Part of a small language model's weights.
Size: width 384, 6 heads of 64, MLP 1024 GeGLU.
Architecture: rotary positions, capped logits.
MLP neurons of a small language model. Each row is named by its layer, matrix (gate and up: input weights) and neuron, and shows model dimensions 128-223. Each number is 128 + 32 x the weight over its row's rms, rounded and kept within 0 to 255. A neuron's up and down rows have the sign that makes its largest values positive.
After each neuron's rows, "fires in" lists the words (lower case) most often at its 100 highest values on Wikipedia text that the model never trained on.

L6.gate393 [ 89 121 155 135 129 141  85 129 111 217 148 101  95  52 148 169  72  80  93 121 110 145 173  77 155 147 143 149 138 188 203 130 102 131 179 144 110  80 145 170 125 136 151 146 180 114 126 125 125 188 122 121 131  78 183 102 111 146 108  57 139 154  88 105  86 143 163 103 128 138 180 127  80 143  97 167 124  75 134 145 111  85 100  95 155 144 155 185  73 193 181  80 151 117 136 137]
L6.up393 [138 137 123 120 107 191 135 102 184 102 155 107 145  77 136 133 134 119  69 151 123 109  95  99 163 143 140 156 127 108  99 132  90  65 121 123 132 110  80 169 128 119 142 171 125 133 138 103 140 146 105 125 117  45 139 145 132 129 128 132 140 104 108 151 108 121 200 139 170 169  73  95 131 156 100 171 199  59  91 150  94 203 119 153 175  89 125  83 155 123 144 146 127  91  93 136]
fires in: "was", "were", "first"

L4.gate919 [144  98 136  81 107 111 127 116 173 103 143 133 153 166 147 198 139 151  26  75 161 133 106  86  77 148 143  84 135  99 149 199 133 162 114 146  85 157 153 125 146 115 126 133 114  79  92 143 147  96 164 104 107 129 142 107 116 120 102 121 122 138 214 157  83 155 115 124 148 153 107 143 182  93 135 143 183 110 122  88 159 140 126 142 116  96 103 111 104 169 120 133 104  89 145 149]
L4.up919 [116 154 128 103 101 110  92 147 146 128 126  86 145 225 115  98 105 114 157 115 120 183 126 141 145 182  92 143 118  76 132 117 154 163 108  94 133 118  93 113  90 174 136 128 167  89 101 128 112 106 130 115 130 130 130 145 127 123 150 116 115 139 123  99 103  93 154  67 144 153  94 143 116 129  83 119 135 214  84  96 168 148 102 113  78  63 145 132 140 107 141 193  98  78  92 192]
fires in: "the", "syrian", "labour", "syria"

L6.gate246 [124 162 101 116  61 134 122 128 155 166 117 126 139 116 158 109 114 129 164  44 188 118  96  75 119 109 113  80  67 135 126  86 162  68 131 120 195 149 106  97 151  95  65 128 113 142 104 121 107 118 104 150 179 113 156 146 180 139 133 142 143 130 124 107 172 141 138 174  94 168 146 181  86 102 128 149 178 148 178 152 105 146 100 197 127 174  95 170 120 107  51 132  51 119 129 155]
L6.up246 [128 114 107 137 168 149 121  74 100 128 129 195 108 115 139  80  98 105 121 117  96 123 129 121 162 145 154 140  80 123 162 136  94 133 126 157 123  90  87 128 131 136 165 160 150 107 211 205 143 103 142  78 165 152 152 161 147 174 140 124  79 128 156 123 191  93  90 160 146 126 168 168 137 133 172 115  83 114 139 200 104 106 180 153 117 145 104 158 145 110 164 127  93 132 135  92]
fires in: "has", "have", "had", "gave", "on"

L4.gate549 [116 156 129 158  95 166 200 107 105 115  76 156 158  86 186 120 102 100  74  85 125 129 152 133 132  99 150  53  79 135 143 134 142 155  99 116  94 134 159 137  78  63 113 117  94 143 167  86 106 108 158  94 131 123 187 107 128 130 129 122 109  88 152  94  93 116 186 120 114 100 163 157  73  69 151 119 168 103 145 116 122 108 125 144 124 149  47 132 120 160 133 138 100 105 111 127]
L4.up549 [159 173 107 140 124 168 188 148 155  97 180 115 145 123 117  85  51  83  88 139 213  89 136 127 119  90 112  93  69 136 126 186  85  47 158 123 157 112 177 129 142 138 129 117 126 152  87  75 184 136 157 126 143 154 130 147 125 120  95 127 114 135  97  51 104 121 130 109 141 177 100 131 126  74 112  96 139 112 124 122 114 144 145 108 116 138 129 140 167 177 154 160 125 122  97  81]
fires in: "on"

L2.gate750 [119 140 133 170 124  77 132 121 129 122  98  95 160 150 149 162  95 130  63 130 153 117 152 146 110  82 146 128 135 121 200 117 100 127 173 140  46  98 121  71 116 101 165 158 154 135 134  68 114 121 105 126 131  89 167 130 168 102 121 159 162 114 105 113 124 151 172 106 118 106 100 147 124 129 150 102 115 124  98 109 119 124 156 146 122 216 125 124 157 141 105 103  94 145 126 139]
L2.up750 [127 100  88 146 137 121 103 136  74 158 142  90 114 168 133 150  60  67  93 139 202  48  81 181 114 109 111 123  86  89 151 135 156 113  95 188  77 130 119 100 129  90 177 133 131 104 140  46 142 107  77 140 149 147 138 145  86 101 128  95  91 156 115  95 110 126 160 141 156 107 123 109 113 120 130 145 118 127 114 104 138 168 123 162 134 127 126 135 145 150 137 138 119 174 132  84]
fires in: "no", "none", "non", "every", "the"

L8.gate962 [124 101 190 152  63 203 146 113 160 201 120 139 115 159 148  92 132  94  76 136 146 103 138  55 129 146 142  58 152 116 175 119 195 131 132 157 119 173 132  62 157 128 127 131 156 127  92 121 138 108 144  98 127 151 120  95  92 120 123 166 111  69 158 111  99  99  86 124 122 166  98 153  64 115 107 162 134 135 147 115 146 125 108 138 193 147 160 167 178 148 159 126 179 137 112  54]
L8.up962 [167 155 129 166 134 154 166 118 151 102 162 169 155  77 111  95 151 122  72 133 166 117 135 162 134 137 110  97 157  68 124 154  90  62 112 149  45 163 156  85 137 172 169 163 114 171 101 130 129 103 119 176 148 141 137  89 183  77 145 123 197 113 140 163 154 129 108 112  78  55 108 141 102 114 101 120 107 172 112 142  77  89 111  80 105 148 119 137 134  93  91 116 190 132 189 109]
fires in: "has", "had", "also", "later", "even", "again"

L2.gate856 [104 103 137 109  68 114 134 103  99 126 164 116 136 114 166 105 134 138  62  75 203 115 125  95 103 145 160 112 107 131 162 167 153  44  52  78 118 116 129  63 118 131 119 164 109 162 142 122 114  67 100 131 132  99 122 136 169 100 110  81 109 124 114 174 102 109  85 141 153 148 148 126  77  88 107 125 154 121  88 132 114  81 185  96  77 159 129 114 166 134 132 147 177 160 139 107]
L2.up856 [130 179 125 136 155 137 146  78 132 123 104 110 161 100 165 149 143  83 116 154 115 129 125 129 129 158 159 130 158 120 132  83 144 153 156 145  79 146 133 135 116 129  69 169 129 172 120 124 114 144  75 108  94 137 132 171 111  90 122 110 113 103 134 134 154 139 167 158 106 121 112 114 133 124 116 151 114  45 155 153 126 188 144 148 141 205  91 115 121 199 112 154 102 159 115 120]
fires in: "for", "to"

L4.gate1019 [161  79 115 135 106 115 128 129 169 159  87 118  57  89 164 141 118  49 118 103 103  49 148 144 135 132 154 127 148 121 161 116 121 119 141 152 186 129 132 113  45 137  73 138  93 125 153 151 118 156 118  57 158 162 225 136 124 162 138 123  92  96 117 145 132 197 129 179 126  67 129 169 130 145  68 113 128 136 162 155 158 149 159 126 177 166 209 129 141 115 117  85 107 120 170 114]
L4.up1019 [119 167 121 165 100 135 152 102 148  90 171 102 151  73 101 112 133 115  94 160 137 135 155 213 192 197  98 120 104 113  52 120 124 157 155 126 130 105  70  76 172 156  46 132 126 188 167  78  89 141  27 132 141 127 117 118 107 147  92 178 146 141  95 159 100 164 150  90 123 148 119 150  75 125 124 122 125 164 140 152 170  79 130  80 128 120 118  96 154 185 114 110 156 120  94 107]
fires in: "to", "of", "year", "site", "top", "status"

L9.gate788 [151 118 101 164  60 144  97 154 171 170  68 203 150 186 144 115 147  77  78  85 137 136 128 147 152  90 171 138 146 150  87 155 156  84 150 121 112 145 166  65 139  59 135 153 145 132  78 132 116 152 111 107 186 114 144 139 173  99 147  75 112  90  86 140  93 120 126 127 118 185 134 147 111  68 134 102 128 156 153 106 126 103 154 158 143 166 158 152 115 124 107  85  97 113  60 112]
L9.up788 [124 110 138 148 138 153 132 127 175 108 146 155 119 134 176 113 154 116  73 145  93 104  79 158  96 131 120 122 153  82 141 144 108  94 131 116 131  81 126  90 149 132 182 109 114 133  70 184 166 100 112 132 159 153 117  89 105  68 100 117 153 125 115 129 171 104  76 125 157 132 167 105 151 210 171 187  86 195 151 150 117 124 128 166  95 152 156 136 129  57 147 143  82  93 105  88]
fires in: "has", "have", "later", "had"

L4.gate643 [ 88 153 102 148  97  74 164 138 140 150 146 127 160  90 137 165  83 123  78  86 131 164 114 153 131  87 121 116 106 140 142 160 119 131 126 104  54 112 142 164 131  68 105 169 128 109  69 104 143 152 136 174 111 108 194 146 192 127 105 140 167 117 181 168 133 137 119 138 123 155 154 140  86  59  74 123  87 109 114  85 125 217 162 148  89  96 164 153 114 142 124 113  31 104 106 114]
L4.up643 [144 141  82 118 114 138  99 118 198 136 147 138 109 128 159 183  76  89 100 154 128  71 112 109 140  94  92 150 146 165 149 116 103  81 196 170 183 149 114  99  95 118 103 165 162  93  92 116 111  92 153 155 168 179 118 133 177 138  93 125 150 176 111 111 102 119 111 138 143 113 158 102 137 106 100 153  93  94 112 115 137 120 155 134 159 125 177 133 133  83  74 132 116 156 132  87]
fires in: "of", "the", "as", "within", "from", "with"

L8.gate368 [ 74 117 165  99 142 146 156 122 139 113 144 115 173 140 148 117 112  86 191  87  58 146 123 172 179 155 103 132 126 156 169  98 128 145 122 103 130 115 157 115 132  38  82 117 151 195  64 168 190 125 176  80 106  98 155  99 182 122 132 149 159 161 168 148  96 208  83  98 131 116 148 112 113 101 105 171  89 104 171 128 143 205 128 114 149  92 139 136 126 104 150 116 110 116 160 188]
L8.up368 [107 111  87 161 111 148 170 155 101 184  61 213 174 129 141  71 149  83 123  93  84 134 145 126 146  97 139 133 145 162  66  89  49 144 117 139 127 131 129 214 185 123  99 136 110 192 143 165  96 159 149  48 125  49 122 193 156 107 136 105  77 177 121 114 111 119 157 147  81 146  87 115 111 150 123 104  98 155 192 165 114 140 184 144 133 148 166  96 113 108 163 159 171 149 159 148]
fires in: "that", "described", "on", "about", "praised", "regarded"

L10.gate780 [162 108 127 157 106 126 104  85 109 159 143 115  85  78 123 122 102 134  71  99 184  79 167 117  91 174 160 116 138 153 201 164 113 160 134  49 172 104 143 105 181 129 192 156  88  69  97 141 162 161 114  74 109  71 203 154 165 143 126 148 174  97 115  74 128 146 155 166 108 152 129 117  77 156 123 139 161 182 149 152 149 144 122 106 184 132 150 129 135 146 134 100  96 111 134 133]
L10.up780 [128 142  76 148 143 135 122 105 190 103 100 149 140 127 163 124 106  70 139 127 145 167  74  83 158 117 118  98  93 177 137 162 135  99 152 158 104 213 131 136  96 102  82  64 148 102 155 126 150 157 157  84 163  46 117 185 134 108 180 148  98 133  87 171 141 182 155 135  91  74 123 201 167 106 161 110 134  25 135 145 129 107 171 155 182 105 116 128 117 119 146 102 147  26  91 118]
fires in: "and", "be", "was", "website", "unit", "or"

L4.gate193 [113  90 131 120 127 142 120 195  81 201  42 128 138 120 197 117 117 139  89 109 166 151 125 175 131  68  85 100 113 205 160 163 116 114 148 105 102 170 138 181 150  88 122 138 154 113  70 103 147 131 179 125 156 129 155  90 202 205 106 108 132 145 117 135 167 128 168 117  45 158 130 151 145  88 114 103 109  84 119 112 105 106 123 127 122 135 125 134  93  89 112  50 107 153  35 135]
L4.up193 [ 47  86 157 169 144 153 112 129 176 135 122  91 138 123 124 108  88  84 148 149 134 127 155 152 118 115  83 167 139 114  92 178 158  95 111 139 136 124 200 144 157 119 140 123 135 124  54 140  94 155 121 131 100  89 118 166 178 139 178 154 126 138  78  94 167 136 140 112 102 111 119  84 153  87 164 190 120 139  73 120 100 196 129  89 203 128 187 116 133 111 141 195 171 123 114 106]
fires in: "the"

L8.gate859 [161 135 141 117  90 172  27 192 145 155 110 109 140 133 199 131 112  98 123 139 129 152 122  80  68 207  53  88 128 126 157 106 150 159 101 158 126 131  91 152  50  86 101 126 113 127 129 110 173 107 148 112 145  76 134 126  63 155  50 102 131 140  96 127 137 177  92 163  77 140 126 121 121 128  94  83 116 105 162 147 109 142 149 117 120 116 165  95 119 103 180 111 119 156 122 139]
L8.up859 [164  92  94 107  76 113 167 108 155 161  82  93 109  92 147 182 176 173  87 116  40 140  92 106 128 137 111 149 163 176 102 146  81 117 155 129 133  52  57 114  93 122 156 104  81  93 130  98 175 137  86  88  83 122 158 159  88 125 108 117 126 112  88 118 171  95 150 163  83 117 136 153 157 137 134 172  96 107 175 185 134 151  83 124  49  96 141 151 113 131  89 127 145 122  80 112]
fires in: "000", "1", "0", "million", "00", "3"

L6.gate870 [ 98 124 112 105  74 148 125 113 112 158 105 116 182 158 148 128 153 127  96  65 131 124 134 219  51  91 133 160 110 123 126 126 151 112 136 124 114 113 122 175 133 180 169 125 119  81 153  99 132 136 151 121  62 107 160 107 121 141 128 119 145  89 127 114  93 101 189 111  83  68 131  96 108  92 196 121  69 125 164 145 146 137 109 122 179 134  97 137 100 161 121 177  96  88 157  97]
L6.up870 [162 121  93 102 175 101 115 182  78 100  99 146 157 150 149 101 119  61 139 177 125 123 102 186 114 164 162  91 100 126  99 118  84  77 117 126 149 147  76  71 112 174 153  68  63 158 190  72 128  77  86 109 108  77 105 166 135 130 127 128  46 136 151  70 154 114  99 154 190  68  91 128  85 108 105  75 139  85 125 163  93  87 179 109 120  60 108 127 142 199 155 145 133 129  86 113]
fires in: "and", "in", "velocio"

L6.gate742 [177 139 205 142 106 128 186 117 177 119 136 158  82 114 136 183 104 143 107 109 143 174 175 150 162  89 168 130  91 108 132 147 123 115 131 145 149 148 200  64 101 105  83  94 174 133 146 169 115 110 168 113 163 144 136 130 124  67 132  84 117 151 149 123 117 146 119 163  69  87 171 123 124 130 177 128 128 169 164  97  83 126 106 118  99 139 148 127 127 162 109 103  76  68 148 100]
L6.up742 [131 156 126 126 154 125 195 152 191  64 165 170 128 124 139 162 131  79  79 132 122 138 182 145 141 137 120 126 100 110 134 135 130 128 183  95  88 141 146 134 132 143 180  99 151  83  97 117 127 170 134 181 151 124 115 170 116  40 135  73 131  83 160  91 203  68 122 133 127 110 117 146 129 157 113 140 156 122 137 113  69 127 136  87 137 112 127 133 151 139 193 166 144 205 145 117]
fires in: "as", "on", "in"

L6.gate367 [111 134 100 157  82 143 136  99 120 165 130 166  74 111 111 150  90 120 126 113 129 131 141  77 119 165 125 136 100 116 143 131 150  97 148 120 111 171  27  78 103 137 118 119 145  76 169 108 151 124 105 122 147  99 148 144 123 125  77 111 159 120 100 136 149 156 121 168  64 171 112 127 161  63 113 184 151 103  97 141 104 134 204 169 159 179 145  92 138 150 139 133 149 114  88 134]
L6.up367 [127 140 132 117 136 120 165 171 127  93 149 170 104 169 116 111  92 131 108 140 155 105 108 141 154 109 130 124 155 141 186 118 174 165 141 199 140 169 119 138 166 148 143 143  76 154  74 127 114  96 117 126 170  84 160  91 198 140 127 125 121 209 138 168 132 132 157 182 130 130 133 111  85 154 154 105  94 133 179 166 148 129  64 113 102 222 154  87 135 154 130 114 111 139 122 141]
fires in: "to", "interest", "towards"

L10.gate726 [180 116 151 174 103 159 116 126 135 140 158 125 126 124  70 120 151  99  89 113  91 128 172 156  95  97 124 155  86 123 168 120 154  75 132 217 104 101 137 152 180 173 106 184 142  86  84 149 157 173 123  91 165 114 163 140  84 104  88  76  68 167 154 159 165 115 140 156 129 150 144  97 149 103 113 130 138  98  73 157 136 121 136 115 143 142 163 148 114 121 104 125 132  81  91 164]
L10.up726 [140  93 101 129 106 110 148 189 165 187 116 152 112 148 112 136 115 132 128 135 163  71 169 163 160 178  99 127 104 179 150 185 118 138 108 141 137 157 139  92 122 169 117 118 106 121 111 108 184 100 152 118 128 100 141 191 109  76 125 124 119 129 113  64 118 130 179 144  85 115 133 106 134 164  80  85  95  96 165 155 145 125 125 126 130 137 145 136 144 148 122 133 115 156  83 140]
fires in: "to"

L3.gate732 [137 105 147 138 142  96 124 106 196 151 102  78 140 136 139 138 118 137  81 127 175 152 108 169 173 168 132 165 102 128 163 167  92  84 107 109  65 148 168 145 109  97 176 111 101  59 148 104 112 105  87 149 113 120 136  93 157 111 100 186 117  49 162 157 148 146 177 136 123 106 132 124 123  97  75 131  88  89  99  83 110 132 103 140 120 134 130 162  73 167 155  84 142  84 130 119]
L3.up732 [114 168  96 166 142 145 110 110 164  83 132 160 134  73 161 146 149 146 100 128  94  96 118 135  99  91 139 102 165 164 131 129 123 161 101 123  77 124 118 159  81 116 172 142 141 136 192 131 159 112 126 115 128  95 137 147 153 133 110 100  93  90 147 128 106  77 117 144 132  98 142 129  95 116 157  61 120 176 154 100 104 134  91 130 114 129 109 130 131  58  87 168 131 153 182  91]
fires in: "the"

L8.gate930 [111  39 128 125  75 149  88 113 189  89 168 154  96 122 117 133 109 121 113  56  95 109  83  78  83 125 156 135 109 163 121 170 146 139 121 109 110 161 119 115 154  82  97 155 150 109  43  76 128 159 152  88 122  86 138  87 181 173 114 144 157  96 134 140  95 181 151 116 122 133 129 115  92  69  97 171 137 119 108 131 153 171  75 132 178 102 111 147 130 210  67 118  88 108  85  77]
L8.up930 [204 117 148 121 126 160  82 201 131 121 112 189 138  90 113 100  91 124  86 158 131 125 153 109 107 177 146 141 124 124 129 186 101 139 150 120 121 101 123 152  76 101 216 166 132 143 174 128 114 172 187 199  87 140 117 159 131 135 122  83 126 127 131 172 149 123 143 140 168  76  70 154 142 127 131 131 140 135 154 108 130 126 101 145 110 142 105 254 154  97 117 133 126 128 127 165]
fires in: "who", "that", "the", "which", "reversed"

L3.gate442 [160 119 139 157 106 129 153 151 177 144  97 180 115  92  69 152 127 101  50  79 158 119  96 130 144 105 127  67 159 144 166  91 129  97 167 198 125 134 121 113  85 163  94 108 166 118 132 107 116 158 122  78 109 123 173 127 139  97  96  95 159 141 164 134 120 178 142 136 114 149 137 101  93  45 134 118 168 111  70 172  57 134 140 154 109 153 164 111 134 117 144  77  45 173 171 152]
L3.up442 [ 76 122 124  86 136  75  74 118 120  97 192 133  94 158 149  94 133 121 185 123 104 196  78 138 138  74 118  84 136 150 137 117 119 137 111 146 122 115 136 112 109  79 130 168 147 186  97 170 151 143  85  89 115  93 126 139 156 175 100 168 165 188  52 183 176 127 149 158 121 139 177 155 149 109 139 115 149 115 220 154 219  59 141  23 100  86 126 124 143 174  89 137 185 105 133 122]
fires in: "to", "of", "memorial", "hurdles", "hurricane", "memory"

L9.gate450 [123  78  88 171 178 106 119  97 149 179  67 155 128 119 214 118 110 135  99  79 116 172 123 159 149 127 139 122 138 170 126 102  92 112 109 144 126 121  55 217 155 131  88 167 126 110 128 182 155 129 183 130 109 108 142 153  80 144 151 113 111 100 178 151 139 164 138 144 121 137 178 133  97  84  33 154 122 138 145 166 105 141 138 168 116 156  83 175 149  95 155 159 123 153 165 151]
L9.up450 [177 105 149 125  88  82 179  84  80 124 142  97 134 164 160 141 108 108 107  75 122 136 115 108 118 129 131  91  90 145 135  92 137  84 107 127 108 124 143 172 134 115 111 147 116  89 142 161 120 130  47 135  93 108 113  92 119 111 133  78 161  82 107 166 160 159 147 151 134 154  70 175 186 147 101 105 138 150 114 207 128 137 126 146  85 148 139 136 130 150 111 129 110 151 126 102]
fires in: "0", "000", "1", "2", "telugu", "65"

L2.gate284 [148 125 120 147 106 158 118 133 106  91  87 176  98 124 178 124 148 137  66 130 101 196 149 134  97 156 132 146 146 198 121 152 153 181 144 132 121 120 148 110 150 163  50 133 117 164 133 108 186 151  60 109 112 142 104 126 185  79 136  95 197 117 116 130 115  89 171 135 159 143 112 111 121  75 116 109 152 145 175 166 159 159 133 141  74  76  88  71 142  87 174  96  99 158 145 136]
L2.up284 [147 104 137 129 150 138 186 159 118  71 107 130  88 157 152 140 137 103  91 147 139 148 129 137 108 174 116 136  91 127  66 139 102 147 121 145 167 110  89 138 175 149  50 116  75 151  92 117 153 144  67 112 171  97 125 126  82 126 117  85  92  94 111 140 110 113  80  86 153 174 151 143  85 131 134 158 115 178 142 135 114 115 162 128 116 152 104 134  80 111 129 182 165 172 155 121]
fires in: "was", "became", "served"

L6.gate69 [181 134 141 120 131 146 143 136 123  81 139 146 118 149 141 154 191 181 123  70  57 138 112 122 106 110 124 119  41 154 185 179  89 107 121 114  89  86 150 190 110  94 132 114 123 134  84 115  88 192 131 182 119  70 146 147 245  57 140 155 175 119 151 156 151 128 157 112 135 122 127 154  88 177 150 137 120 129 144 155 163  82 121 180 144 132 124 103  94 105 127 127 108 134 169 192]
L6.up69 [141  68 119 108 205  92 205 128 102 102 143  73 122 181 144 108 152  92 123 110 138 116 105 133 100 112 190 167 170 130 136 118 118  95 131  85  99 159 125 116 184 129  96 149 166 123 153 130 152  95 147 151 130  74 148 125  79 134 130 103 165  77 162 123 104 126 102 148 169 107 151 128 160 137 122 110 112 193 170 204 108 128 152 113 167 118 140  84 133 157 124 123 167 150  88 135]
fires in: "is", "was", "has"

L10.gate627 [ 58 167 146 102  70 129 132 132 151 170 127 129  99 126 175 122  67 116 100 125 122 172 126 126 126 140 123  93 149 122 149 100 148  95 225 127 121 119 163 191  84  83 115 193 135 142 105 181 115 167  95 126 150 131 118 173 193 104 152 162  94 166 165 116 127 137 180 171 190  81 122 156 119  83  98  69 154 126 163  81 202 149 190  99 113 166 166 162 123 133 128 153 142 132 131 103]
L10.up627 [133 116 147 163  99 162 111 133 130 175 111  53 117 140 142 151 118  87  95  79 149 169 177  94 159  96 127  77 111 106 105 135 101 129 133 127 134 197 118 101 109  93 167 140 147 139 127 104 180 190 155  91 192 112 141 150  83 136 109 159 162 157  62 123 101 175 134  98  72 139 115 137 127 123 167 123 118 203  99 148 225 128 143 132 171 169  75 156 113 120 107 129 114  97  95 148]
fires in: "under", "on", "through", "near", "throughout"

L2.gate554 [134  83 110 141 142 111 133 112 110 106 134  84  95 114  97  82 138 128  89 113 120 100 134 125  92 182 158 154 111 162 111 136 121 119 148 152 138  82 109 158  74 110 193 111 133  95 105 124 163  97 103 138 128 108 137  98 111 156 103 176 146  77  74 131 165 156 117 111 126 113 124 113 131 124 135 124 121 142 143  90 105  95 106 174 165 108 186 153 134  79 110  66 108 181 176 104]
L2.up554 [151 159 126 126 154 110 155 133 142 125 135 122 143 102 159 169 138  99  92 101 122  73 170  89 116 108  96  85 170 118 151  68 138 178 149 184  17 160 134 103 126 149 124 184  98 193 129 119 151 154  98 173 151 139 152 134 199 106 140 127 143 113  72 131 169 168  93 141 104 139 125 127 147  85 140 114 131 117  96 128 202 115 147  99 170 183 148 112 173 164  85 123  65 140 104 112]
fires in: "to"

L6.gate457 [119 158 166 111 137 137  99 117 115  92 105 120  88 102  84 124 194 122  68  82 136 137 183 116 132 151 186  94 110 115 158 165 117 147 140 166 117  76 174 178 148 108  92 122 153  99 120  40 134  89  86 102 144 121 146 173 108 107 115  73 127 150  97 114 132  75 172  82 156 143 166 112 139 139  81 140 139 109 200 158 158 186 104 124 132 120 157 154 126 102 179 140 132 167 128  84]
L6.up457 [162 117 187 128 118 129 132 174 133  90  99 147  74  82 111 135 146 141 140 133 175 146 152  73 118  58 142 117 130  96 131 106 115  80 144  82 139 113 174  82 139 151 102  61 166 139 108 139 213 138  92 109 138 172 133 184 149 106 113 131 158 103 140 130 140 161 174 142 106 109 183 154 167 171 156 141  91 182 155  56 164 105 162 182  83 157 101 103 176 201 115 190 137 196 139 161]
fires in: "was", "a"

L8.gate914 [172 104 123 114  49 164 119 119  93 168 150  92 136 170 111 132 119  95  66 167 160 154 116 199 137 119 120 121 132 153 117 142  91 108 138 181 119 114 155 177  94 114 122 116 124  59 100 145 126 127 115 209 114 162 162 128 172 143  98 125 131  73 125 105 113 149 155 122 129 115 131 144 114  96  93 118  96 143  95  77 128 147  90 105  99 117 109 182  84 114 150 115  88 123 156 157]
L8.up914 [104 106  83 158 147 188 108 160 162 138 139 140 126 124 131 147 135  96  49 149 169  79  87 136 158 136 161 141 153  92 192 157 116  83 120 121 128 143 104  87 135 129 105 150 166  93 124  91  87  89  86 121 158 153 119 106 120 116 142  98 159  64  81 123 106 139 152 166 111  99 171  88 141  84 139  82  90 135 141 155  99 192 120 186  89 152  83 156  64 163 153  84  86 114 157 131]
fires in: "the"

L2.gate1011 [106 153 164 140  81 132  93 140 185 146 127 163  98  74 173 139 130 130 176  86 110 172 154  56 175  77 120 148 141 145 237 159 114 140 118 151  91  87 165  81 112  69 112 188 152 116  85 141 130  96 196 107 166  76 167 107 117 148 136 103 202 127 133 103 122 180 178  68 159 166 162 132 164 149 104 114 139 115 162  79 133 150 171 103 163 162  73 153 114 112  95 122  86 150 144  93]
L2.up1011 [198 130 153  98 100 137 115 105 165  95 154 209 107 113 164 103 118 105 115 152  94 157 113 141 122 120 108 170 123 138 143 149  90 116 115 137  87  87 147 108 136  75 151 125 142 108 103 185 115 126 123  94 163  86  96  81 102 127 104  61 160 111 103 132 146  94 131  72 143 134 124 105 147 127 120 157 157 153 105  91  98 155 112 102 191 162 103 144 140  71 162 163 117 187 153 108]
fires in: "its", "the"

L4.gate200 [178  87 116 152 108 126  90 121 224 116  82 124 147 143  86 153  94  82 107 133 147 103 120 181 139 125 117 113 123 135 185 109 146  99 142 140 106  52 147 111  93 104 116 107 140  74 124 114  69 131 147 161  71 137 154 141 134 137 134  78 178 165 152 142 104 140 182 186 109 101 137  94 201 107 113 156 147 125 182 154 121 154 186 112 129 185 103 142 142 146 105 103  65 174 155 106]
L4.up200 [151 144  67 116 145  99 144 132 165  98  97 147 120 152 169  91  75 140 105 125 164 121 133 153 105 170 111 127 109 169 188 119 130  74 121 153 101 139 151  76  96 196 109 124 146 194 134  87 189 118 124  37 126 136 133 103  79  83  95 144  66 144  41 104 112 131 165 131 137 174  87 142 118 158 174 105 121 128 140 123 172 113 184 128 140  51 112 106  68 138 111 150  89  83  74 143]
fires in: "in"

L13.gate307 [105 112 162 122 128  83 131  66 138  99 131 108  65  88 103 115 168 162 178 115 117 160 138 165 152  88 121 127 160 177 107 151 167 140 170 126 107 147 158 155 128 143 117 175 165 102 128 143 169 144  95 107 112  81 146  89 166  97 119 172 156  93 161 183 130 186 167 131 108 163 116 177 150 133 144 159 137 135 200 177 123 144 211 107  92  97 112 152 155 123 106  71  43 147  98 167]
L13.up307 [137 124 100 185 150 163 165 152 115  66  90 135 171 115 122  95 157 199  95  95 149 150 160 108 110 157 147 149 125 114 100 151 159 165 138  98 143 145 156 135 213  53  97 166 164 100 136  89  71 109 125 128 154 151  98 121 123 174 107 115 174  71 120 184  49 103 145 162  78  90  64 142 143  96  82 134 154 159 168 207 175 144 195 138  78 115 112 170 109 151  77 123 105 143 106 126]
fires in: "as", "became", "become", "assembly"

L6.gate1001 [115  95 157  92 136 143 155 135  72 117  76 139 150 177 130 129  90  99 108  84 151 141 149 133 151 164 140 104 138  98 150  89 171 158 139 135  99 117  89  67 119  81 192 106 104 154 137 123 115 165 183 105  74  63 146 104 153 108  85 121 170 155 110 150 109 154 127  63  81 179 122 170  85 106 118 133 106 120 147 143 109 149 118 211 143 176 146 169 180 131 165 184 107 108 153 143]
L6.up1001 [149 133 150 143 150 176 127 144 149  93 160 138 148 160 137 140 116 115 170 148 111 201  81 144 167 199 127 124 181 171 170 163 187 151 116 146  84  70 105  67 178 142 121 142 153 116 175 112 124 155  98 177 131 136 127  60 142  86 121 149 122 183  76 130 153 153 157 133 122 169 160 105 109 143 180 136 111 157 161 139 130 101 106  95  80 114 158 131 118 114  96  97  95  73 113 182]
fires in: "to", "should", "must", "candidates", "not"